config.yaml
n_head: 6
qk_norm: true
bias: "none"
beta1: 0.93
weight_decay: 0.0077
MLP neurons of a small language model. Each row is named by its layer, matrix (up: input weights; down: output weights) and neuron, and shows model dimensions 384-511. Each number is 500 + 40 x the weight over its row's rms, rounded and kept within 0 to 999. Numbers have three digits each.
A block is one neuron, or neurons of one layer that tend to fire together. After each block is what it responds to, as a language model described it from the Wikipedia text at the highest values.

L3.up432:452582505521498486543465488429517564522507439448490540497474459451508553487487561512465511538549505485548504467525533484475483583489440487569527476517532572539494558502467599470430500577481520518462483461488507533555442605520494485520565529484433430495440533486521523518549428489529462465471512560421538481533442504468463505580461581524530497528465485498546461484506471512426472509466
L3.down432:547502543565495478464432536521516476506460490508488486563537538468510503567463445591503485562629496536529374543455481546556552467447413543548502543490484476486512484551479554513503453516451514474473572459472506467523479512451455514493508574519464412502526481505542454491495451488534558479488489483470466486500444546613426521502527481552556493509414515522486489461520489479475507456441
L3.up1151:406482447468456553495525540464551499486507456474477501464499524444475535505485524512537489524415515507459519487604586457536518550489541507556503481623452544489428479477474483486439570573500432515567477541487545447525538551501544465430497509478516516508534581472559538562505516564548582541466534448496504443467501503530508455486430537482577502488503535490449512460524558475537473505433
L3.down1151:571501531519493485516557567513528467504522472475504462540487517425502504416456496544490523527482523566481440544504510419483409466509433488495490480555457489577440527535384464495523560469486532531490498510485536504516527524462500433474522473473443474517478537529517432542458450473548524530537540509515468491539422442489537497392505542509462452481527530488501474431475526471494549491557
L3.up1891:419480470564476434512523532470498502537464481479515550447488524495537546418514535436508496525465539491592518467490523488460439508517502434541506552538449597432510466496489528532460519532483505530461469515568557555469527476469500498511485433427528564540536489559502554515542481466539496431474470494446506496484431415509563467452472491384564505586511530466503488457483537483549493559497
L3.down1891:559492580538539494562567499429477512566486587479481502529552546489522433502491476485552459528513492481496518570450548460514503550549532499551469444456505561443536532527495458442459565478579491531520480553483503526509485512506487515570456526460467461509505492524501503543447515466422547456478541492509482540426508496426518516399554532518511468554442505522520449462528518489519472576527
L3.up2239:527516466407535472594490563521441517437496545511544528487485509501549517491526463493451564530501483547615518505520500520524518508466543536520515493425541507451524559432495475535534515537474455424474502474530527552464500496555436521521462478535470523536548475464425510541535458475493472545480516518483414520551423461436489552502520518542562463501503542533469484473477555493496464505516
L3.down2239:486428529541570538545436554502500499481535478496517472493576482501488529531494552512494469527525465561501512507525468567528502471462416450508497582514533519521495522519456519540514580500480508596556506469511472539528439475452465506468476531449520441554487462611466472454466549449480483499495566509501435496454493520536485472451482524585446451622540535562495448481459525533477456441514
Table header cells

L5.up295:512508419565533491460492447405481435407503533470439464507508465473415589530434514548473483475462474475421513507599556500494510490479528452521601452492536527436489492575548503524547476473455495538486577483495499434524501535533475447532489512529515486505482535509484540464572501506508512471481529484478463458466509453611528491551557494519536537531477520449569533462495484506433555489438
L5.down295:466474495497540486530437484505495488511454495450455556551534504461529494542529461529514538434488484561431516442524525460552496463455599468578447473471520497531517476506568456475429445496430483406457489481593454518537444470450508510502485503461523433529508524528467474452487595477551499567481520484564521470482464454448551473526532494495482461454507454488511465435491454502473559504547
L5.up1755:477483506472491561518519491531526487489561516486474559467505554511467519533460529531501494499523478589438518545499503541509538465494529471500508457490573480447605506580491438554552431518550522477500587463479482584505474468517495469514442471449497501462502483537457523402514484455492505463472578564475499591514546523474510459477454513565536518423497539599480480534477449494550493534499
L5.down1755:494521490476417452477464564446615486571482536487461571499497495514512558542419439504488493498506524486520455444535543464495479539512471473514517564528458518483400495454445462438504454502530545518499486537526439497495514457509489489480524474463492471491546509493532485537535498461511481456459542495551557518413573483479490559437437436534494548442499510512472432536517501488561433585511
L5.up1768:442503520530566520523502508455481480481461529433518513514511538556538488524496543520505498547520468463486576481503513520524460547491529513468536463503547489453484456406544462554458475520514543534482587487450480497515471531468485553483493511513508533491437519460467504554406474522514455496473529448430553463503532493501425542460523503479526461557524411481473481454511469510505484566501
L5.down1768:454500475505542553523504520503499472521501521466493508417472479532518536505489468484473453520525457437535579493447513591497464508544541472581471554452504517456488480507580396534534486503525510433446462491476488511392486491512528495498479505523504596534429483476534531471536430454464426445546462517564458513481477499550514510466471493580440508569478489535453478481455603554478499552530
L5.up2865:449514548563581531539439518470488516532513533558453526530449555533568514435524472508517465533497548498513532577517420503511554542552462566524496517506579443452468543493454402480559522560507466529506491518441477470525509578500511466453437526485555506582508469479506478476545462481589523565471525572480491523496490593542509520509487546542447444479521444472496460457515476527542537543501
L5.down2865:543434487473530532501548492488573549506499571523463509497566555529503443503511508546453452459475528449497528583500522565476508509610467547482515433488503441481525544416489418453491500492577524516498496467472472497542529462572418536486531514511475518565481526460516483546546515531547456446516527514496503575464472526485496516451436406424509484505511613453449500495472485561433491538540
Table cell separators

L3.up641:527538527409474579499495506488507542486452523544503542558443579458438486499467505539489575442509481520533493474503482527514538520531564498512494505525551487536484464500510428498517509514554523492567427574500485446504517514445535535451445533537469471504550485579468505486479520552548590456534492403485476560534550513481506508528508483400486437419519488447599499491523438514513514430500
L3.down641:542535485490509433449554473531472467494508448600543492503515541504599510504541555510475570544503447421481564434450513484473505575531471571489482473488531465439513447479500536459502516506380491498430497484519542460494474473476475497388532488527551516418484464493462535461426490521523536510533504477490532545489512499454441536611492526481492546469496447542474533481556462489505505440530
L3.up951:491528497519493495552442551472471498443547531539500442599552480539480466478535480525485456569505471490591485508489436462488503470499479479546599568540494522529502484539503465523541484580504530449509492461492506480425485532439541516476428554485511477509500459480528520506523542541523478476520518464541556513523529541470457487576469551497404560504488420473517473591558443492481539524608
L3.down951:498571530520514480429448465553440435515554473472531400517494529513524568505516508513485453431464529461507531443406474501567548480422486520484490490520515537532509430467473504530507478479465434484468493517501450506538562522479497508528488534547538486493536529541511455422380490509493501525510505542579501544459494461454477487522439569501498521472571534524486439556548471441534529494535
L3.up1468:504526471471568595562507561478476519446495550510494511556502449487556431507546496485505464459516490443525513570529501471492462490481536476573543457506521500456519525557457515528478478528557460500542440457492439518527454502523527461507422474564577416542545542499515496555487491457594502526511438510416496472531532498505448497544460492514508450579508488480524548420524529564514479433512
L3.down1468:528555480561491520585525495483488423531577548475526510524496530512555504542462492502528440500474507500475544459498505474578538490495495500553547440554520553416553521459535473611537441515555522428508439538520545459505495562546454447588463493498505493597557503498512488450503504471552468524459541466455498555515483497490515529455440525482423521488554511512514527417563503525555495537508
L3.up2579:495491569450499509430531464466530459515462508516506556546448515555479462518484481446506475458468483454528497514442416493496488545532429487558467501551471467464503575565513500507519437463471486482476534514541509526481505559504523493487510517527487483521510528547433520477505437504450515498479463517507595508504551517502463540572530483486408455521485472491539557556512492479517480495537
L3.down2579:501564555510543519493531513504589512463474477525528540570490534501511490493565462518519478463541485475464516485473448545482453561518428441522544499554433561519517495525527583517507453439552469479453430494564434444505517531484433504532428473589536566515564449532479548501504470424499539494529509551485460462517486458510576505568503450468463535493528484560510524540498501463549361547537
Zeros in stat tables

L5.up71:565524453530506583492510449375464503492544483477489513549528511562509475452495530551415501543505527546569494574584567465530513467489506505546536428439433491475551493572540450484560523469483466491552488538528510479552549459514441511502550521490503521492466570518568537468508485518451507506428475503502530471536495517486511440520508542439505522478493553530497538526483541575553485496411
L5.down71:501561459489418520481549523510526483483492453421422498514542525492552566541474428545498481539491575488476493575498465493512471531504444450533514532552510419520474465488496537534517475478573562534609486484489522498515520482518471483555500529530496505452458447451436529490459505513436457564569516521540469486424491534587564492439505516458531532525499471485532505450539487416464464509505
L5.up459:506526404483512450530419508524534508532488504471472499493536448470534473536460453553497476497556550539547462450496503521455487510468522490518492440471467546486516524468566492500507488542512604440487444525526471513493598453531520549483537500447569548485439451513425547540499461524446518437561553530476507425475497494492550561494512476494564487419437409527427448492511568500497520507546
L5.down459:559512489401496536529493403482590463439459514402509474522537557536544559512562504517508474491467520480522519509470529503571476545532527438532549462471564529484480471470514469458448452476496568525547464538564498464563460436477436551477505489552490475512518556505493522557527501508506581533578499455505455408500494480437484549550495498467421512511495501528538466423523550532529476549472
L5.up695:447572462521496446439437547495475511527501514460502472507486472485498500524580468528510515499499520497594503511519492490354417523488474488464605536439536472434475498482487469501499550496444501438491456533497486499523542467512467483469553487457459509555530527505520477547474515525455504535515516447582477506465490528490463446487469517528545519525467491439482470539512535501495525489537
L5.down695:554494481410453502503490492447466436447491430516501439442528549503459488561520522500478509501475505513474505451523538549538464499528475416510438573447506400495517566531522562443481496532467490529571548555433523487523469430479389450489460557550483542477483554555482479519479533518511526528493480495495452446527477569458504516454501517535509421464501507522578498550546532480500426486483
L5.up2606:469504528460441474475496456490533525488521576435500433456456534559445482526545551527496503535507545574554482463577532518467467465477496521556534569526517501509445464494539505479553496514541508563456481481477519504530546455464492472473479559474582547537520481442476544539485518494472485534509484492513511459507505482527526501495520516528474500457477467517489498496499509497439495533506
L5.down2606:477440487457457506458492496500417452475488538528504487514472484531456467558476480498455520483487515575536477520466469500401580465476485578487497501473517475529378579538525513592495555512466449510558562516504477430434539439563464467507460484550508493492498480449538475411517516450463442480573504487442469531477508518451565503459563486464561531492471508453477515504496504520451462455507
Determiner after verb

L2.up2586:475530488521514461586471482547454472470513506504556542519549520520474478469549437451487457504523442476531483513471467499524550507478565539522474436484462506493456551432492493485444527482498510460495622509502426501499511514510457488491464519494511448518512514479506522514515482498553509523455438514552483447460517519496525503461498555494525516578493517506522517508510469529557505560536
L2.down2586:494484525523517440436552488467514434484401528516495547490544463500488541489534490466543524512481460437489544500510470526445625519529549491556457450565448515502513441550521498515462397521443527502490575535499507550460477529560547510552518472483528567564509505506503523448464467493459481412549477506516515476447561463485510493432470544463473493543447456547503458445532514476509473451575
Table cell separators after numbers

L2.up2299:474544501479570450443541543503538529483448552520387453457490477531448468502496571525521504455458480476521476510521464441469547587502470517481522434541510514489457462476512482533533598509527586548557487460523571573474462512437528550493466537524535523537448457525534516553451525505484482547490466532479430504519448482551476546517529427537455532549465526494530551484516606501511484469459
L2.down2299:508468488514520505481516528522510581543479481486447517494454480468503520469472545512499521497467420434469466518471473546524505599565485546489494513490521465583465483404514471504486613503456565513458511483510525480514491501485501461516436487510537514519450455538503479527448507518478439536494489477443459435443482485529473568561481500444434523525410492557547546452505512488521482533430
Subword "al" fragments

L5.up195:466507534452505475487454504443491493452510440459579424465485515541539454532499536457487548542492586473508457497494457495557537491509446568549511504499503495499542607509546528451538465520475480542505417448491558485493519502555526491454631540502496514485477428478538569439403535450498494472471527488527501562528546505504566495468469535493477472516547463464455494451495544513529499496511
L5.down195:493524473464512463422481502443450524471484471510437532440480519438534525520452487539494456415513473566416488501506485516535491553544521520472511520531459551559463431526450510515460467481521492514506528528486458413494460444535500565445502452461533431516574437506486491547497547462487474478476481467534463525459499508467543489527487440509552423469561507484548547491469454520465441514525
L5.up648:507557510538525430403551532531510503507529497523524568483455470470500437540428479510521523519603473520495472522456533540508464481543506515517416510523482471505494490539478514474606524474432525526537513454491560520426477552482526456472511624474495407491555513476408521446493475505458450468512459459501496483537489470443408529530562552508505447493510564512474526539402536508464487538550
L5.down648:513469548451505520505518546530523447529596527449469588529505468509510450558469492521504513538578461465438541534507559465510458501490519572522442506487605480540502473504560509514447445512500508488521538494448488493470470503565501513563531552536484471480568495448491401395507488537484551529492516546537476546443516530440515530460476528497493427490576509510545551439474493533555521454568
L5.up2205:520479558476510497509556551545482507411560528535567512553488502462498410471473430514493484539439509530447522478477530542484519568508499533491483572504512523562534435513513518499555521480534541542491475480499409596464520444619464439429502560521490509510544548530506494455590525455559489525478528520479485532475434484476506404487497516445414461386503495425491575487426511460519505479474
L5.down2205:537456556526557422480539545518491479424512411602531501497476579473419580468500487552590512528472500491494460479510490468561446545560433560454512548434474522508550445491453540516499511539459474518530488532511430501449575441470486524541508533486509448451484464419494489503491511497498479482525545509526447510498488543427486535575464459473492481417496517547484498530521497473467398495579
L5.up2315:495485457457571440505472519491556453588465496490478471594486483481467393574496516501569468506499538504462475489460466482452431519506494493404423525512480450504545495520521517536464523509514534555469491501541469535508549532520443503545526502492471498564516526502490477523496503466572465453507527425525488505544536497472471527421514542440503475495500579493454571452480473400504519490514
L5.down2315:539530470547524474525471553489466427509491454487474532520542569536479473552512554539559455544503517523507454483555515477488544586524514418484471494438535503502514448474494522455443526507449453488532478449507475531470510467513493500493494466497518506471499493506538465507492498485494425490484481491452530580586484449469468484510460464541461497493507536420496450495472499554495509485474
Paragraph and section breaks

L2.up2387:512477477517488553521407476458542530507516529518569490598472481552499443537500472484441455517509486434576441481485474457524434450378520530445560519450447605481531514453551503499517528584430510525487435588483509470597450478478507481531525550442524538490501497546517485461457501510469511547544521426458450426451502491452465495510589484407522441446494492544547565473544538447470482474529
L2.down2387:493475592488449522535452497485574544474533549568575496533509509608478541534557479573513490503529522509592475415444443546515472447493526461512495540437477503409517518467533493572580540492506514533526413586495481496493474492456518475546595490488506559484516550500519472508465431512483544471441440420495442513464476533438455514429488499442539445393518486481508553468531556521539474501481
Determiners after prepositions

L3.up1795:469509488530533470429555527406510521504469557521487426539488422564570565549478529500439540519503476483521496512533493469563451431467457371429527466443517554478525448428471507473528470525484607540532468494494509529522496513499480482451482486451533465510479522491538524546466513522525475528547480517564525552511476452525523463463482515422562518523518506469515507518480520463536516555422
L3.down1795:534496488482541470586423526475501446468550528465511422464572497545513535506548531557480484575524446476457480515481494444501492498527497478572537490507507516465581516540465479513482498445480452502535474480500600456498488532566510508549536541526533540506528534505528497511506532491530485459530479490480487460463502572422460527466487472484527471512433503452447461475522481511459400562582
L3.up2084:461528493518502560480499519466558546518428508498514479533602371537521465502536520465510500508535526478580498530516499574513473463520496529532534464463497522457531436384478571486502517564528613450581478495506451476480552519541495553506512508466516539556508506505504468521484492470555533484461441486536436475564511464487527484486499504479538470451523568584504498486502500492525464538483
L3.down2084:507470488458443496499456484433462455446446479496527510464460472487456520462522518468505453539482514464513515543494508493440510459532481539547521514438477493512480480427495532493494410453473478561460515441510495442451472495516503544559461554550548463470482451472416554457413488414517519446503504556417532588498556488527522539492598485480493494460482529571485468504528516448477420419533
L3.up2632:508465525505541508474550493434493567567471481483479456469509490532553403523472486463452489494423566441566469536508537537485441500535512489517507556443423492518468440492424503489507475475459555493479470521414510512499467558509489564557507552506534512544531449498459470473489484490477511494459495479567464459561508450537516535535508545472525485485568469499505579441482500562466456507465
L3.down2632:446437474529466544496484495458569584498510483518560481495517547503488504496502467476460500516507463513532547486510529502588490522502535486538575508440472406480515477442445567461539596417444504481522454503408545486514458514589470543415496556530515522483500531449464570486445522487474535466499516441579427572537434535486532478415462370480551475475534435490474563551541450476497566453510
L3.up2925:445528512465515523509532473540494515528492410471456491452514406539545514528422414513402490488456501490491536549472536522490536535483460528500476493461453510507520543504508514479559475514459512478544548425497473478469503524489531518490504508432529486507523471539513618496594417478545524470525483561481515451497532478530502504439499551496533495498530540500462548501512469483469505538519
L3.down2925:498401510456421565531435526538511470503510484477500513529537501492495450455542558471493494543522504536442530574550512498531512431490543495491431498518502436522476454536535461523541488500507548537441465518521545523469516425503482509520454531502570441482570560463519495451509472507471559471489533531470522540525515593511461568450504527480505565514470492501510527494516500510466432493493
Determiner after transitive verb

L5.up639:429512524492476525526465516564530501470547498470490444573530553455524452501524505617545521477506588477519532463540537521519456473510500566543471517450376533507466546455506505521516483490485472573561532521558516545436531519535455488477433531418369524481545450478504572529548528452556579479463534465524474507527467480441568483381535483426453513443498416507542551444545525402480479460613
L5.down639:492390567482463526455492532520517489482448511467471475486493485492483473522488518510491474454515510532487523575535487505484437457434505557453502422564538509448469450550450487521498491486498516477476446453573556516493510479492418529490373497500454534478544391543469547569410527536540566545551523568477501495489510496509547467522521505456495445497477502512526483528414510492485504424579
L5.up1448:454526469584498483541451546509489529460500504606455484481506506510507498445468433411406468468476499524572427430548450454467460479510539507489513468503486529472525515476466471512517475513452575418537515537496552495399505480522459584518480590495467526522480488470527533434551517522489437481546420511409532502495480458504588623515529493516485528531444490528576493469488509574478577499544
L5.down1448:491454488435460477534539590549491584476467521464451447472517460470474487468536527529489497548481520532480505495513546507485632493508512495505446439461597474540440470432548562412519538500448556522467530471507470500483444507533464522458530576482464484562438492535551412544476546495472514485484394543482487466533548461481509502481469540560507549501534496535560495490497400522533465523449
L5.up2261:480509536501427522596488589449477503507581509490494448558485575477502479519501515462490521567510500514478497422458516504448459560436506467480460465526557594490522508434475510609518516591408530457535469506508525523452509478525479481452470522461552494415529403475515498596549522514490483481478477510472485533546514440511552594455550452505524541476475463578497496454469523458474506490551
L5.down2261:518543565458541502562508499650486462525518546494564520405564506412512456535401592502511527461478503523527572555498520495493494480508561508471553530543462526506530460522470518514543531407497496445487531486572518590473400501515582516541516499498495461465484541446533444534461490476486503510469438535479433512494447462467572567566530495488533499549533568504544539434519491497434500535528
L5.up2384:496494447546517532513459567497470563552475517495486511480531548517475442541502547466562579629529490445473532498550502457516456452443407521427473482547467461508484520508465513416551387528459582513512489460489514467554440520489483555525503535459427490500522507514528503466468502416502502523521410554507597474477535445523446505494579504495446445525443453496524479530414442527508474475452
L5.down2384:538499501512466514541561504514465483501494465488545490550556454580515513530454529517545496553595542484404504520462522448477489531553565459505487458435505431528462508515578520489505532515514532487478471492585550537503465497493451545418483532576471454510543474525470464477492488512449515579471553442533444464476546496520515534486487618450559521499483461525473452444403464500505473545535
Biographical dates and numbers

L2.up2901:547497432503516528514508519498505521487462486540442503501516497520534496426498497502522477507490610536526592481512459568569436581504528478484449509511490434495402508474511475477468454499504550466516572490502495469498480456473548505506457481453545453504538471477456454448466418461534465444476423510560535454478486458485565541518492565534474489495520460535462502529466477454415515399525
L2.down2901:490521499505550456515430520533529467468471509478504430450540496488527458483408532522516523510531502495616540526550513496439474486491478488476491559435482562517445518361424524492526510489439496515423554458580499572432498449527598473497536483467572490556533546482513542513463499515506510476516499530481562476555496502569521500503517557454572430524529566501499465501419500461521493498488
Date year digits

L2.up1742:495587525502504429466536459548546467515547490511513586570458531520471501518531545536444494453516479495539455457523505443495497523449502536541590475553513594574597511476462499553518490498438484469487486550512552602515548530541456496452506453463480489429500492428537514528521468457423511433528482441619509559527462511518525501486410445526492511432504517418499488465513469513471579379473
L2.down1742:525468551461595516515457495432494434452471510545518490406556511555473434507466582455487528490560482504522509459493574552516516512577512546441453551542545494555537453515472533507480539550536438496495482422521403491465490491526510501486449485498474470414533500473513413463475481548595518506502547417567536479481514463529459522458467588555469517452527511505464445525498540405602521472506
Paragraph-break double newline

L3.up404:511546601526530527433549541465500454582443441471512552479490505542458471563488509484514533480436453522442498499518486519583498523543508513532518535508526533503507462500517433531530474524485527557452512510485518539539546499437543480519429476450504531492445570494500459584510463546560489469555523505439449548486529455548490546504462518510493497532430533503569435528530457457490474488530
L3.down404:452509494497469525526551502531502583478468463536506482524501500475481475575464455503511529488493450502507458523542521462559481471521442466493502561463512487531474539437533529519491563562469510491499502521579451422498513464476448536536570473480472506505418474466536520470553465508590488490577468513536469531497464526600372493471540475451454501529473462515511540484502485434523564534482
L3.up1226:611490514487591482520531526510537508449437500538570469475515478534549474452517516510495435489454428492456455493473479520506461553443489425472513533549472477478492515565475558528462501544443481508539433554532487510483533517503464471536501546513577474475514569504475486561531531486550442502466466517498518489414388499426454469512548541499559514375448560473562526470432484423516558486465
L3.down1226:518391485510515510550522543537513600528519392469599513516500473520489505585465435507413451497512466563494492532440566474486507613488543532555596531545399452542523558462480460544403515552441518507438506430546449541482522524472496461455506508488485565533569477574515472474574497495592480545479493507469505524523479487518507399483533482525525524402505606497520576549549430534500454478476
L3.up1524:453540508457524564540490547465544511526444531546572550474518465513589496512463473501593572516482573533541544482532513455540525553548529544525508505483489518509520549509433495547458505395503429519496507502499501563473426551505480466490502438480523482500492568444427525528510499423512444479392552483459473517502475475457449525510540517500531442488473463484555502538469463491480521434486
L3.down1524:518489509474531517558583512475516549470553579560517519489582475548521507494522472399510475462494399569528527512438607516547520482542530516466506526462456492541453530494515512473478492497548567518543597525517531525511473497556484505524480432489496509567527592511440522486538503485526497503541479595475414461448479498512448465565538528487433515496534450515492507478423484497458512467547
L3.up1693:439503443515496514491497535529468492416515477534454451538556505529472457451579543472489456495540493561511485495505505486525485520457471555534514487535494494572501559496441501534542441591483469496513568497525497532492551489481470523493473462435527509513500515447501460472505468475496540532520528414496487552592526501538409521517485530525563482543485486452470457495499467483494476471458
L3.down1693:444527512505502542442535549472512543478480491529429494529496455502494539550477527479481548486544523543544377489576532561471445552539476507526492477506442488470508465512544480478526506477467491477519566466534572424528526448521551507489499563512512522499417529494508522507540523503522500527525523503490477571508440477577452511454565507515519541443489474510547512474424480529491566428562
Section heading closers

L3.up139:566528509585560544536518495492510521481494468412457515414448475521561475459419534504506572517531448577478452482506476570526443534464464568497495489512506532511528480507518553541531491491560559484502541523553525438424498486514467480447516439504488529492553459505492533490530488448513500495557441536470537453476507540490566500465524423514517551544568488513481570450473518493471521549504
L3.down139:526510464517526424523546425515497493466484507445443516536506463509484502465518475453569563534467476596422421478518471458553497542504465453540457539521509546468425558527559558550536544450485510463472525468489487477477480520476537485432474486535450532443495549509489476554536401399472498591518428473524483491436498565580548489450525466506495440583561522583519488484458444468486487541574
L3.up1177:493493471524530470439504527545506559413489507471540544532502473578509559543539522466452565552530587519496491418468472445471507534509452544499560443540509526510533493508540473463538501479500528496514527484613520511421493537489503532519528438528529509459515462466484605568475506544481578527471573556502520476492514434518560489505532499495490417483501525490503473469483548530479455521448
L3.down1177:503463518519477536555362573435510499472627477451488575528492470551492457508517544539492464518486393483404524529440521549494506515559498499479481482551459496474542475509501514460503527514556405537473494479582514470509556507541410512453521514486490508443504435537509493447491520506485513500591575590524510480500468517524532474443518463434440421491571489493489514582572377489460519475518
L3.up1403:505500495565487497499479464516504531535443487432483460485517529527578417490474483482389464527496551519550437445525448558588398531511522497491490462467509552506542539489465473422465499500452530510523475502602546497503523524494442549488545533474466517552504500533500443606503456475496488485513453559506506478562526501574435525507503479510472484472499419523484494522444539494397512404567
L3.down1403:484481506533472508511485531451539606545459486498456502483513467486556492539505441454397513528534475492460514474474484506455494481541485532454470538490485456469549476545472548474503521527470540543482433536513493477519535501468548449498423455553516482484510552509441405505603546429585431528515484539485520517518529491518472503519475474520525507431554459519496432473418504530519542523501
L3.up3005:463480462451543472445458473516467485457408457469488468434492542511551521526440558534481495569575544434598423510528476548562473476474508463529481410441488508527591504534497460502486431513502523455516461516527513522490501514466512511501578487407453530506528527495505470462440546473537524509538490514494460501412550552520544486546531484449479464514531438535510520491478593559407550463453
L3.down3005:518467509505482506549478476479438528476514456473424552495432508498539459476482486456478525541500466493503495516521476495502501468479515435480505483418551454441428499546443459439482504477557471541560556494534585449536461509504472509520527477512486490453531558544428454492461586490551477518556507542436540471479509501491454543520533453611469395401501513515493458568512498495487551472527
Day numbers in dates